Weights of a small transformer language model: 6 heads of 128.
MLP neurons of a small language model. Each row is named by its layer, matrix (up: input weights) and neuron, and shows model dimensions 304-367. Each number is 50 + 10 x the weight over its row's rms, rounded and kept within 0 to 99.
A block is one neuron, or neurons of one layer that tend to fire together. After each block is what it responds to, as a language model described it from the Wikipedia text at the highest values.

L4.up516:61 44 68 40 54 38 44 51 70 50 39 37 38 39 50 56 50 57 59 57 50 54 47 60 46 49 40 62 63 38 58 59 46 44 63 55 34 56 48 53 55 54 65 35 49 54 56 46 36 39 44 37 61 43 53 36 57 37 31 46 57 53 58 52
L4.up801:61 64 29 38 59 70 66 48 55 60 44 49 63 33 50 44 63 62 53 43 45 40 39 43 51 53 51 45 43 44 44 58 39 70 47 40 48 34 51 42 35 47 53 40 60 60 51 37 54 65 48 54 51 46 46 56 47 49 38 54 54 62 82 46
L4.up897:51 44 47 50 54 48 64 36 53 50 42 57 53 52 46 37 50 56 59 44 49 60 57 50 47 59 65 51 43 72 52 51 39 60 53 78 53 48 38 53 48 46 40 52 49 58 59 34 46 52 46 36 48 42 36 67 62 63 46 40 39 26 49 49
L4.up2971:19 61 58 48 36 55 53 34 44 59 46 54 60 50 58 47 49 46 50 64 58 66 17 53 33 54 42 63 38 48 51 64 54 64 46 35 37 44 45 63 38 68 53 41 46 31 72 34 67 40 45 45 51 34 46 36 69 38 30 71 43 52 36 64
Description: Post-noun prepositions, name fragments. Mostly "of", "for", "in" joining a noun to its complement (quarterfinal round of, Standing Committee of, 92 catches for), plus mid-word pieces of personal names (Zg-irovsky, Darn-borough) and table cell pipes.

L3.up109:61 63 47 51 43 61 55 35 51 46 56 57 37 50 64 54 51 61 50 63 50 61 45 66 43 47 68 51 51 51 61 44 58 45 24 51 66 58 57 41 41 45 57 49 67 53 52 47 41 61 60 46 56 64 55 68 45 75 43 41 48 39 65 67
L3.up1028:41 56 68 58 45 53 46 25 40 54 62 40 43 51 59 44 55 55 53 41 24 55 38 41 57 51 50 52 48 53 49 39 55 57 32 71 44 65 61 44 54 38 67 65 42 62 65 53 13 55 53 55 51 38 43 82 46 30 54 51 58 50 65 60
L3.up1164:43 53 53 45 52 58 57 36 49 51 36 46 36 57 49 37 61 44 55 64 37 37 59 62 52 49 71 60 51 51 45 60 62 53 33 33 71 48 61 49 45 55 50 47 40 41 36 34 46 60 41 43 57 40 50 59 54 52 39 71 51 51 60 56
L3.up1402:54 52 42 46 51 51 40 55 39 47 50 55 38 35 70 56 46 68 61 53 55 47 46 67 53 50 61 51 58 30 46 41 50 46 41 54 62 52 55 44 30 53 61 39 22 61 56 46 42 62 64 54 49 57 58 55 52 58 38 46 36 54 64 47
L3.up1670:42 52 45 53 57 53 35 56 43 43 51 51 28 55 41 47 56 49 39 51 46 35 51 63 48 43 55 53 62 43 53 54 50 66 42 51 48 61 61 46 54 65 33 50 51 48 43 63 59 40 54 67 64 53 50 50 51 74 44 33 49 48 37 51
L3.up1806:63 61 49 60 49 65 47 42 60 51 31 57 31 54 42 61 52 48 38 64 49 69 43 65 34 45 59 58 49 64 64 39 58 48 34 39 56 68 60 42 54 55 47 64 46 53 43 67 28 50 64 40 51 59 43 47 37 55 49 62 56 38 48 49
L3.up2350:47 54 52 58 38 57 53 38 48 52 46 70 27 57 53 62 64 42 39 59 30 40 62 68 54 41 46 46 42 42 50 52 44 65 40 44 70 53 61 42 47 43 42 52 47 60 70 45 32 58 63 66 56 45 31 58 60 57 50 47 59 45 56 49
L3.up2369:53 56 44 41 58 47 48 22 35 52 44 69 39 43 42 49 34 42 35 77 41 51 68 56 50 61 63 53 49 44 58 54 57 56 43 72 56 47 41 40 65 62 51 46 41 54 46 44 46 52 47 51 30 48 48 55 60 29 30 27 42 66 59 52
Description: Paragraph and row endings. End-of-block tokens such as a final period plus blank line, table-row pipes, or list-line breaks, usually right before a == heading or new paragraph.

L4.up0:56 64 59 46 49 44 55 48 55 37 46 32 44 42 48 39 50 33 49 51 52 54 66 32 40 34 50 65 47 29 59 39 46 49 51 55 53 61 36 68 65 40 65 60 40 39 26 45 49 47 40 59 60 35 60 43 59 51 56 56 36 53 43 60
L4.up1571:56 44 53 39 54 52 56 39 57 63 70 54 54 42 56 68 44 47 43 50 49 47 59 48 44 48 63 38 48 59 41 41 45 60 58 30 49 53 31 49 50 64 64 55 56 29 41 61 53 43 43 37 57 47 57 68 41 56 51 58 58 59 53 49
L4.up1930:33 44 50 47 45 52 58 38 57 53 65 38 46 35 62 45 44 30 47 52 42 55 37 38 46 46 54 61 54 49 61 42 53 56 47 57 47 47 55 54 58 37 65 46 47 49 30 44 45 39 53 19 43 59 48 47 41 48 38 42 38 46 59 50
L4.up2402:57 64 19 29 47 44 44 61 44 60 43 66 58 44 41 56 38 51 54 35 50 63 50 67 52 47 55 52 62 32 59 60 52 56 57 45 35 61 53 41 48 54 47 48 54 62 35 35 53 41 40 50 46 51 45 26 71 46 55 64 48 50 58 57
Description: "as well" completion. Mostly "well" right after "as", in both "as well as" and a sentence-final "as well"; more weakly, the second piece of other set phrases or split words, such as as such, most recently, self-sufficient.

L5.up252:28 46 53 63 45 52 62 57 32 42 37 59 43 55 32 60 38 34 52 68 58 46 42 45 53 53 32 54 49 49 36 52 55 62 41 53 54 53 49 65 34 40 44 55 45 64 49 51 50 46 45 52 37 57 48 35 64 47 52 41 29 64 53 42
L5.up1775:50 68 56 34 38 48 47 25 64 45 43 47 36 50 56 45 46 42 52 49 58 47 36 54 35 40 41 58 46 28 36 47 33 36 43 44 60 42 44 69 52 37 43 57 48 43 58 35 48 63 40 25 54 39 53 42 52 47 63 46 46 62 39 63
Description: Al- name prefix. The word-start piece Al/al, mainly the Arabic article in hyphenated names (Al-Bab, Al-Rehaili), also Alver, Albania, alternative, and other opening name fragments.

L3.up413:46 49 52 40 53 57 53 43 52 43 57 59 52 67 62 53 71 62 43 41 50 48 45 40 53 38 36 42 49 46 57 48 56 45 56 30 49 51 43 53 44 58 59 45 59 42 48 45 49 40 53 49 63 35 46 55 51 61 66 49 61 46 64 49
L3.up642:42 54 62 74 56 53 52 47 49 71 49 48 51 62 50 43 61 69 56 48 49 46 51 48 51 49 48 41 55 57 59 59 38 58 50 45 49 47 47 66 56 55 46 44 62 51 56 36 36 51 31 49 43 54 66 52 54 56 46 61 52 63 40 45
L3.up1606:61 72 51 48 72 65 46 53 52 37 50 46 48 39 61 43 54 71 46 52 65 50 49 54 36 46 50 51 65 60 53 52 58 66 62 52 71 42 59 39 54 53 35 53 63 59 64 51 36 42 52 54 48 45 44 38 51 46 59 43 43 37 43 41
L3.up1880:70 57 52 65 58 40 42 48 54 67 41 59 61 59 44 43 64 60 49 56 40 55 35 30 46 67 58 53 39 49 50 38 60 59 59 55 45 45 41 59 40 59 58 58 66 49 38 60 56 47 42 37 19 41 54 56 57 40 46 44 42 45 35 43
L3.up1967:41 42 65 43 61 50 63 36 52 40 55 40 52 52 43 47 59 43 33 35 55 51 49 39 24 43 48 51 43 55 63 63 58 42 58 39 36 42 60 46 46 61 42 62 62 44 38 39 42 60 62 39 50 64 57 47 34 44 27 51 54 49 42 59
L3.up2033:57 51 52 35 62 45 65 50 56 24 57 54 45 39 49 65 58 59 56 57 41 46 54 61 54 55 51 48 36 49 48 42 34 46 42 33 63 54 48 71 42 72 43 52 48 51 43 53 69 67 29 48 37 26 50 51 46 62 64 41 46 69 42 69
L3.up2434:52 49 52 42 46 51 49 44 43 40 36 51 49 45 50 40 40 49 44 38 62 48 41 58 54 47 54 54 48 42 36 52 52 53 52 36 49 48 66 49 34 67 42 33 54 45 55 49 47 50 62 46 57 48 49 35 55 45 55 56 60 48 60 44
L3.up2519:52 40 52 59 60 28 47 52 69 38 39 47 63 54 44 57 40 67 55 38 60 31 48 49 46 55 51 46 66 42 79 65 41 61 55 39 56 45 61 51 50 54 40 43 54 53 35 51 55 47 66 44 70 47 58 62 49 53 54 54 58 57 39 59
Description: "as well" completion. Mainly the word well right after as, in "as well" and "as well as", plus such in "as such"; weaker on paragraph breaks after image captions and list dashes.

L5.up29:46 54 62 65 44 54 43 42 44 58 48 53 50 58 59 53 33 43 34 62 57 52 42 40 38 51 48 51 40 52 58 33 65 37 47 62 52 47 56 46 74 43 48 54 69 37 49 45 46 57 53 53 37 51 63 59 48 54 47 46 58 49 55 37
L5.up797:50 38 49 44 45 59 48 51 34 64 46 55 40 50 61 60 46 42 51 56 20 47 44 50 41 36 61 32 44 49 41 30 56 57 28 60 51 52 36 59 45 50 48 49 62 58 49 49 63 51 50 58 60 61 55 53 57 58 72 61 55 59 63 40
Description: Clause and segment boundaries. Tokens that close a unit before a new one starts: sentence-final periods and paragraph breaks before headings, table-row pipes, and "well" in "as well as".

L4.up1202:42 53 47 56 43 46 53 53 48 49 33 45 59 53 49 38 48 57 35 56 50 63 55 65 58 57 54 60 38 39 46 40 45 57 47 45 49 51 56 53 63 57 39 54 39 55 55 35 48 48 44 57 53 42 57 47 65 73 25 64 56 57 43 55
L4.up1656:44 58 54 54 54 22 52 35 36 40 52 48 71 57 33 31 53 50 41 61 50 54 70 62 48 36 62 46 47 34 64 66 62 46 49 59 34 45 72 39 42 42 29 45 46 50 55 53 39 34 43 63 50 58 36 58 60 48 55 63 45 35 57 62
L4.up2292:58 44 57 45 59 46 63 41 53 65 74 51 58 42 52 56 52 54 49 52 46 53 54 55 55 37 48 61 70 38 40 65 75 57 63 69 52 46 52 44 53 55 46 41 56 51 45 51 21 49 47 45 55 35 37 50 42 47 36 41 28 50 42 51
L4.up2743:66 46 46 56 45 53 64 46 40 40 42 69 57 36 62 34 47 54 77 33 73 47 62 54 56 57 54 68 49 45 41 29 70 60 47 47 53 71 57 57 68 55 68 39 48 59 58 52 49 59 48 59 49 74 46 49 75 44 31 61 41 63 63 58
Description: Mid-word name fragments. Second word pieces right after a word's first letter, mostly in proper names of people, teams and places, as in Al-R-a-ed, G-re-ene, El-m-ira.

L3.up707:59 41 47 45 41 65 58 43 37 46 37 62 52 54 46 43 51 46 56 58 41 59 39 43 40 40 53 54 63 57 36 55 37 64 56 45 51 50 42 51 56 50 58 52 64 38 66 44 49 55 50 50 60 35 47 46 41 45 49 53 60 36 42 52
L3.up1027:66 46 61 51 59 57 55 61 48 48 64 65 48 50 56 38 65 58 54 68 41 47 46 48 50 41 49 58 40 47 37 44 52 66 60 63 40 56 38 56 42 56 65 66 66 22 61 43 55 53 46 55 60 39 36 62 62 53 72 45 50 51 53 55
L3.up1224:50 43 70 54 67 34 48 62 38 62 48 44 56 39 35 62 53 42 62 65 52 66 31 46 39 57 50 51 41 57 51 56 59 41 62 41 43 50 52 33 71 60 48 41 59 55 47 50 44 52 65 51 64 59 38 60 66 38 44 39 41 44 46 68
L3.up1249:47 46 44 46 44 49 66 40 42 52 55 47 36 32 37 68 36 57 41 48 66 59 60 43 38 36 60 56 55 50 62 52 32 46 60 34 50 39 53 45 33 43 44 60 51 65 38 64 49 55 50 41 63 46 43 36 62 32 65 36 43 48 52 54
L3.up1484:47 65 46 40 51 48 53 60 56 60 50 48 61 60 41 31 36 34 51 41 39 40 28 57 87 44 46 39 44 38 53 32 63 48 37 62 48 60 41 55 49 48 41 61 43 55 47 58 57 71 59 62 54 32 52 38 53 59 57 63 38 43 44 51
L3.up2718:40 54 46 50 57 33 61 56 54 43 49 52 26 42 49 43 48 49 48 64 36 60 43 47 59 47 58 53 77 53 59 80 56 49 75 42 49 34 49 36 39 63 61 57 38 47 35 46 69 38 56 54 45 47 54 48 58 32 40 56 49 42 51 57
L3.up2975:41 70 72 58 48 52 32 41 33 55 49 32 29 38 60 51 36 54 53 30 63 58 60 32 32 53 51 54 36 53 50 57 54 69 40 57 37 39 62 60 53 51 58 68 45 50 41 51 52 67 61 44 33 53 22 51 39 52 49 35 42 57 42 53
L3.up2981:44 47 48 34 54 58 57 51 66 40 61 53 42 65 55 41 53 54 46 68 39 59 56 41 64 34 45 40 55 61 54 54 33 54 46 26 48 56 59 52 42 53 46 38 54 37 43 56 48 61 55 28 53 44 50 26 52 44 42 57 49 52 60 45
Description: Full date position. The token that closes a day-month pair in full dates, in bios, tables and release notes: the comma in "May 16, 1996", the month in "22 December", the day in "September 30".

L4.up127:38 61 42 55 49 47 51 49 42 31 43 50 69 55 48 50 60 54 46 56 63 51 31 64 51 55 38 41 48 64 37 39 45 43 62 40 60 53 50 56 40 41 57 55 48 54 50 54 48 52 48 59 41 70 47 48 55 37 50 56 53 54 44 54
L4.up1883:58 52 49 47 55 39 49 42 58 51 28 36 38 45 58 59 37 53 43 57 62 55 39 37 36 42 55 55 61 65 67 52 39 54 56 61 57 50 53 59 62 51 45 50 63 43 54 36 44 57 58 58 46 53 35 40 31 51 37 56 41 64 45 43
L4.up2339:41 73 54 54 65 48 30 31 44 53 56 57 40 46 28 53 55 30 43 48 35 44 62 46 69 60 49 30 43 41 41 57 54 41 30 53 58 57 64 52 47 67 43 45 33 57 40 48 62 61 62 31 57 54 60 70 36 30 52 37 53 56 62 57
L4.up2612:48 45 62 56 52 74 64 56 64 42 39 52 65 51 45 43 61 54 48 62 56 46 43 52 47 25 40 42 65 45 56 55 50 60 49 61 48 46 45 40 33 38 40 54 31 57 39 70 49 60 49 47 52 34 42 49 47 44 42 45 47 58 52 44
Description: Date comma after day. Mostly the comma after the day number in US-style dates (September 30, 1977); also month names like 5 November, and words in fixed phrases (by that time, for this).

L5.up1253:32 54 50 45 53 52 50 53 47 47 39 44 36 53 52 47 50 47 59 54 70 59 60 37 38 39 56 43 47 45 42 44 51 73 60 53 56 51 47 43 59 48 58 45 54 55 47 58 59 46 63 32 58 37 65 30 61 51 56 58 42 53 54 47
L5.up1889:72 56 47 58 37 56 59 54 36 57 61 59 43 50 42 36 52 55 32 60 41 56 64 38 68 44 63 46 52 44 44 41 47 66 52 35 53 57 54 53 44 54 47 56 46 54 38 66 60 51 55 39 59 50 42 53 39 42 71 50 39 61 56 53
Description: Date tokens before year. The comma or day number right after a month name, where a year follows, mostly in birth dates ("born on January 24,"); weaker on "of" in "summer of 2002" and mid-word pieces.

L3.up315:55 57 63 65 39 42 52 40 44 49 33 55 59 69 62 51 56 51 59 49 50 54 59 48 50 56 57 30 64 53 47 53 42 39 28 34 47 65 49 53 56 46 65 53 57 66 54 41 57 65 72 37 46 70 73 56 40 54 43 51 50 63 41 49
L3.up316:26 52 38 35 45 53 56 47 69 53 45 38 46 37 48 67 70 31 53 45 62 45 42 47 66 58 72 36 70 53 56 33 49 65 36 36 62 49 41 46 52 49 39 56 44 40 53 38 56 51 54 37 55 46 63 63 39 58 53 51 52 61 69 43
L3.up457:60 29 47 46 52 36 43 53 64 35 45 48 62 50 38 54 31 57 55 63 56 37 50 47 42 49 48 62 48 44 45 55 49 74 54 39 57 50 57 40 41 53 51 34 46 55 42 43 54 47 51 31 61 43 47 44 49 51 26 44 42 43 57 63
L3.up596:62 41 51 48 45 29 53 60 46 43 51 37 45 54 58 53 65 51 39 45 32 46 50 35 44 73 42 48 41 52 39 50 46 39 32 60 65 62 59 49 47 72 51 56 63 52 51 40 46 53 37 45 49 60 48 43 66 44 44 48 36 66 63 40
L3.up616:54 57 48 66 59 63 52 34 39 54 49 57 58 55 47 44 51 45 53 34 50 55 42 59 38 49 58 33 57 45 48 31 54 43 72 53 58 53 54 48 54 53 40 56 50 46 56 40 32 73 46 61 55 48 34 38 40 44 46 72 60 63 27 32
L3.up870:48 47 69 62 43 33 40 45 70 35 59 66 42 42 53 57 52 44 56 47 51 46 23 64 46 38 46 27 42 49 63 48 36 58 40 54 41 46 45 48 46 61 32 42 58 49 71 54 59 69 55 28 47 53 48 64 34 60 71 38 40 66 40 72
L3.up1889:48 58 46 35 53 41 61 53 45 49 64 45 52 52 64 68 65 25 57 48 54 57 54 73 55 57 65 35 63 50 45 61 42 42 50 62 45 55 44 27 22 61 43 54 44 52 50 34 45 41 39 44 51 59 44 25 46 60 58 52 40 49 61 60
L3.up2111:49 46 34 50 66 38 38 45 36 55 57 54 58 53 49 39 49 57 57 35 60 31 35 55 44 45 58 42 38 49 63 52 29 46 52 40 51 53 59 50 46 38 44 41 55 30 54 55 47 38 36 58 50 47 61 32 29 36 52 43 40 74 44 47
Description: Mid-word fragments in names. Short word pieces inside a word just after its first letters, mostly in proper names, foreign terms and lists, e.g. L-ou-ie, L-os Angeles, Ol-é, al-lemand.

L4.up403:72 47 37 49 41 60 34 62 50 40 50 38 53 52 28 45 62 58 47 35 64 43 55 45 40 48 45 39 48 32 57 29 41 53 57 56 67 39 54 45 25 47 51 34 69 54 54 50 44 61 49 50 55 51 72 65 44 69 48 57 49 50 48 45
L4.up451:54 33 39 53 44 60 52 65 56 54 58 47 65 46 65 27 53 43 39 42 45 46 21 50 52 41 66 41 44 46 50 35 48 43 58 65 63 40 67 29 84 69 48 64 55 39 58 69 45 51 39 45 65 52 46 56 42 68 46 53 40 47 61 60
L4.up1754:48 48 35 47 63 47 52 54 65 49 58 41 53 69 45 41 70 42 58 54 37 45 34 58 52 38 49 52 42 53 53 41 45 71 63 61 44 69 66 46 51 53 42 33 56 58 49 58 43 51 55 59 45 52 65 50 41 36 55 57 62 63 72 54
L4.up2857:39 33 66 60 60 44 69 64 53 40 63 49 54 49 65 54 39 63 52 44 32 47 57 58 28 46 46 47 45 65 49 44 55 60 60 41 56 38 75 42 56 54 67 26 46 41 56 48 55 35 60 49 46 61 43 34 63 36 42 69 64 58 58 41
Description: Predicate participles and adjectives. Past participles and predicate adjectives right after a copula or adverb, which usually take a following preposition, such as known (as), praised (for), recognized (by), popular (for).

L3.up571:59 63 49 40 37 43 53 62 55 53 50 55 61 48 67 41 38 48 59 43 49 41 48 62 38 64 40 52 57 44 53 39 41 55 47 33 52 39 53 68 64 38 30 50 24 62 51 51 57 47 38 63 46 71 49 46 33 40 55 49 51 53 64 54
L3.up624:55 55 57 61 55 49 56 61 52 49 48 54 52 60 60 63 68 70 47 43 29 45 55 47 55 53 51 53 46 43 47 57 44 58 57 62 37 67 55 42 68 70 41 32 34 58 48 53 49 44 54 58 55 61 47 31 58 51 56 48 58 25 32 43
L3.up726:74 59 46 62 41 43 59 60 48 29 36 23 55 42 59 52 51 57 52 48 42 37 57 47 50 32 27 46 49 68 56 41 46 42 60 69 46 57 57 42 40 51 52 57 37 53 36 54 42 61 41 68 41 61 45 43 56 58 62 40 37 44 38 43
L3.up1290:58 27 47 59 58 52 36 52 58 66 48 43 45 65 59 40 60 60 57 67 54 45 46 43 65 32 52 40 52 66 49 57 46 62 47 53 34 58 58 46 48 51 36 36 40 68 41 38 45 35 56 58 62 60 55 45 64 54 44 54 58 42 38 64
L3.up1633:59 56 72 56 41 44 54 35 48 57 61 59 56 54 41 23 67 65 41 47 46 40 41 49 56 58 52 52 47 55 62 51 37 56 58 63 26 45 41 39 36 69 55 45 44 58 41 56 70 46 52 60 69 52 48 55 42 39 39 38 59 62 42 59
L3.up2045:44 69 53 35 35 42 66 52 39 47 53 50 53 74 45 40 66 66 52 23 50 57 46 50 63 68 64 59 42 66 53 39 32 53 36 32 45 53 56 48 42 58 39 47 50 55 46 64 58 40 42 75 57 35 57 49 54 34 40 48 49 49 50 49
L3.up2278:58 64 35 34 30 56 46 60 39 63 59 34 51 41 50 44 64 52 39 34 56 55 65 47 33 47 63 44 49 50 46 64 64 53 49 47 66 57 35 39 61 65 54 56 42 66 48 58 53 52 49 69 49 63 51 33 41 30 54 44 34 46 57 60
L3.up3062:36 62 35 46 50 61 38 50 51 58 36 69 60 61 52 45 60 47 39 63 47 45 48 47 44 39 63 48 47 51 35 61 59 39 68 44 54 61 36 57 50 30 51 47 48 29 46 65 66 54 52 49 50 40 54 51 40 37 52 47 40 45 50 48
Description: Predicate adjectives after copula. Adjectives and participles completing a predicate after is/was/be, often the final piece of a split word, such as inev-itable, difficult, unst-able, in-active.

L5.up1704:26 34 33 65 57 52 60 59 53 35 62 41 60 61 60 36 49 61 35 45 38 53 32 29 55 57 76 44 40 50 35 47 35 66 45 59 62 64 51 53 67 53 49 50 49 60 55 57 61 46 57 40 53 41 44 36 47 51 57 50 55 51 42 45
L5.up2432:56 48 34 64 55 39 60 44 46 33 54 37 57 49 56 39 76 58 49 47 34 42 71 44 59 53 37 53 41 50 39 43 70 68 50 45 56 58 56 59 44 41 33 42 42 49 52 58 49 36 53 37 64 62 46 45 36 60 44 58 42 55 52 59
Description: Participle/adjective endings, table pipes. Final pieces of past participles and adjectives, often after an adverb or a split stem, such as endowed, (widely) distributed, unidentified, forbidden, market-oriented; also the pipe symbol that opens a row in Wikipedia tables.

L3.up230:49 56 51 67 47 44 55 46 52 51 48 45 45 58 53 45 66 25 68 55 31 56 36 45 50 46 45 46 56 41 58 54 44 64 38 56 62 67 58 50 49 51 46 49 48 54 44 45 46 55 66 40 36 43 43 51 58 66 45 54 56 59 54 50
L3.up302:42 38 46 52 39 39 52 59 51 58 54 45 61 37 54 39 53 54 29 43 38 34 62 37 52 45 50 47 46 50 52 60 67 50 45 48 71 43 34 41 54 49 41 54 53 45 53 44 60 41 46 53 49 59 48 45 39 50 56 54 34 59 41 44
L3.up345:40 75 32 51 42 54 44 38 43 59 51 73 60 52 38 47 50 56 66 52 45 64 47 65 51 48 64 65 48 46 61 59 50 35 50 54 47 49 40 50 44 57 41 61 41 54 72 60 50 66 44 48 40 47 59 49 61 51 59 57 28 66 50 55
L3.up778:44 35 40 40 61 37 50 45 60 40 37 60 46 57 53 51 67 43 33 55 71 74 47 64 75 64 44 44 45 47 55 59 48 55 60 62 36 52 56 47 50 48 68 46 44 55 55 45 41 40 52 58 59 56 71 56 64 50 51 46 47 54 51 48
L3.up787:40 40 35 56 62 47 38 50 66 37 67 50 37 44 62 50 68 61 64 48 45 47 53 32 69 41 64 47 61 64 47 36 38 56 29 63 35 45 45 47 52 46 46 33 59 54 34 30 51 59 59 56 44 53 48 48 52 39 65 52 57 60 47 60
L3.up1025:46 64 44 44 59 39 64 40 55 36 35 36 46 71 73 50 49 56 39 43 41 48 40 53 51 54 34 62 59 52 24 49 53 56 40 49 47 55 60 33 50 59 65 42 57 48 44 43 75 53 50 64 46 35 42 42 47 39 55 52 53 62 48 46
L3.up2912:50 53 49 52 44 49 56 52 57 34 39 49 27 44 65 45 59 33 43 45 48 39 47 71 48 49 48 44 60 37 48 47 60 58 56 58 54 59 40 63 43 61 52 64 35 40 59 58 53 35 63 46 49 32 50 56 57 66 45 71 49 59 46 34
L3.up2946:51 32 42 28 50 79 68 61 37 46 51 51 47 44 75 61 32 45 45 58 43 49 47 61 49 56 52 55 38 44 54 66 43 58 47 72 65 48 44 62 45 59 45 60 58 67 58 46 58 76 48 62 51 58 26 52 62 44 71 32 47 59 37 57
Description: US nationality tokens. Tokens naming the United States, such as American, States after United, and .S in U.S., with weaker hits on mid-word pieces like subd-iv-isions and inter-ven-e.

L5.up523:59 47 38 33 61 60 46 54 50 40 59 51 31 38 47 51 65 56 54 47 54 53 48 62 50 33 45 64 52 77 51 55 58 61 39 60 55 52 43 51 56 63 41 61 76 22 39 47 54 48 46 45 49 50 60 64 71 54 49 54 49 50 54 53
L5.up954:47 61 43 58 57 65 51 53 30 51 52 39 41 59 65 63 45 45 36 56 41 41 49 37 45 46 45 45 37 60 39 52 39 63 49 71 43 68 44 48 53 47 45 24 56 37 44 58 53 73 60 49 46 55 54 55 57 65 50 74 65 43 74 45
Description: Crime and authorities. Function words and nouns in crime, arrest and accusation passages (accused Gomez of, arrested in, police interrogation), plus U.S. institution names and table digits.

L4.up282:58 60 55 54 54 59 52 46 52 57 29 66 45 59 60 42 56 37 53 49 57 38 62 61 50 44 51 46 53 50 53 52 48 40 66 52 45 57 46 47 52 38 52 52 60 52 45 55 41 43 39 45 69 82 48 59 42 49 45 55 66 58 57 51
L4.up1120:58 53 37 51 39 53 51 44 51 21 35 57 43 60 48 55 51 37 48 46 45 48 48 48 59 55 61 41 51 57 51 47 44 45 39 61 46 54 48 30 57 48 57 43 38 58 59 53 50 40 49 50 50 66 38 62 44 51 60 42 45 47 57 63
L4.up1456:42 50 52 50 61 53 41 30 52 52 42 49 34 38 71 68 63 36 36 65 37 46 45 55 48 42 55 48 52 28 45 28 31 62 51 36 59 57 47 41 32 57 56 50 45 50 47 54 51 45 42 49 47 43 35 57 65 45 54 49 53 43 50 58
L4.up2024:54 41 40 51 51 41 52 28 43 64 55 47 50 63 55 47 27 59 66 57 43 29 46 46 53 49 61 44 48 55 42 47 49 47 41 51 56 55 49 45 52 35 50 32 56 43 65 51 49 62 54 61 58 57 43 64 39 45 53 43 45 54 62 54
Description: Line/paragraph end tokens. Tokens ending a line or paragraph, such as final periods, closing parentheses or quotes, and table-row pipes, right before a newline and a new list item, heading or paragraph.

L3.up338:70 58 44 43 47 57 66 60 51 44 54 52 45 61 48 46 54 46 56 52 48 36 28 47 47 49 61 47 63 46 45 59 59 64 44 46 66 52 42 46 57 56 70 63 35 59 54 53 41 75 69 62 40 49 57 54 48 45 52 48 41 26 53 38
L3.up749:43 44 51 61 53 43 51 61 59 36 41 51 51 54 53 59 49 48 60 30 66 55 39 43 33 45 41 49 50 52 46 52 60 54 51 49 47 60 39 61 51 56 48 35 51 50 49 48 44 37 51 76 51 55 61 57 46 35 48 41 37 59 57 58
L3.up815:59 58 46 42 29 49 63 49 62 58 57 40 44 51 63 58 74 60 47 35 51 43 38 62 57 45 60 51 54 39 55 46 46 46 41 50 57 47 46 64 38 54 54 45 43 39 58 52 51 56 55 61 59 50 60 48 69 55 46 46 33 61 39 46
L3.up2038:45 45 45 45 57 55 48 37 59 43 57 50 47 46 34 54 42 41 55 45 37 59 50 46 50 54 66 48 62 49 44 57 48 57 53 44 47 50 37 56 36 45 45 60 37 41 54 57 36 64 45 49 53 57 53 48 54 51 49 55 58 56 38 44
L3.up2450:36 59 35 48 33 71 34 38 53 52 45 64 28 66 55 56 53 33 61 41 63 29 45 43 49 56 61 52 49 47 36 52 51 44 52 45 40 30 56 61 34 28 60 45 58 53 54 52 50 53 44 46 52 40 58 54 51 48 49 47 47 53 48 44
L3.up2483:67 19 36 46 46 55 68 46 59 41 58 44 61 60 48 60 40 40 56 52 54 52 50 52 47 46 62 59 63 66 62 58 54 52 67 37 53 34 41 83 36 52 57 38 53 53 39 44 43 51 45 38 76 68 54 56 57 58 51 56 45 47 50 47
L3.up2571:54 57 57 51 45 58 48 67 35 50 69 64 60 62 53 40 55 64 42 56 60 46 46 53 63 54 48 60 38 40 36 32 44 50 57 35 44 39 42 47 40 55 45 55 59 46 28 55 32 63 40 52 33 23 45 63 55 55 45 64 37 68 44 62
L3.up2626:69 47 47 34 39 42 60 74 44 51 61 44 47 65 44 69 61 64 35 58 43 39 40 53 33 60 55 59 62 47 58 51 64 40 55 53 34 40 55 60 46 48 77 61 38 37 37 41 47 74 47 28 50 37 37 62 52 51 34 50 57 39 55 61
Description: Early word-piece fragments. The second subword piece of a word split after an initial single letter (often C, c, D, F), e.g. C|act|us, C|ey|lon, c|al|orie, C|red|its.

L5.up935:59 55 62 59 33 36 58 50 48 46 53 64 51 51 43 52 69 26 35 33 32 39 47 18 46 41 37 33 64 62 43 55 29 57 62 56 55 54 38 51 57 74 45 34 45 56 38 44 40 42 36 38 52 39 47 67 55 67 35 42 65 44 45 46
L5.up2892:44 61 54 37 42 57 57 51 34 44 48 50 56 22 51 44 53 41 55 43 46 35 40 40 57 57 64 45 54 39 57 72 53 49 66 55 48 27 37 57 70 47 56 68 57 58 45 48 51 37 48 27 42 60 57 65 51 52 53 49 59 36 60 38
Description: Mid-word fragments. Tokens in the middle of a word split into pieces, such as Ever-g-reen, Und-is-puted, comm-od-ities, plus CJK characters inside names and a few title words.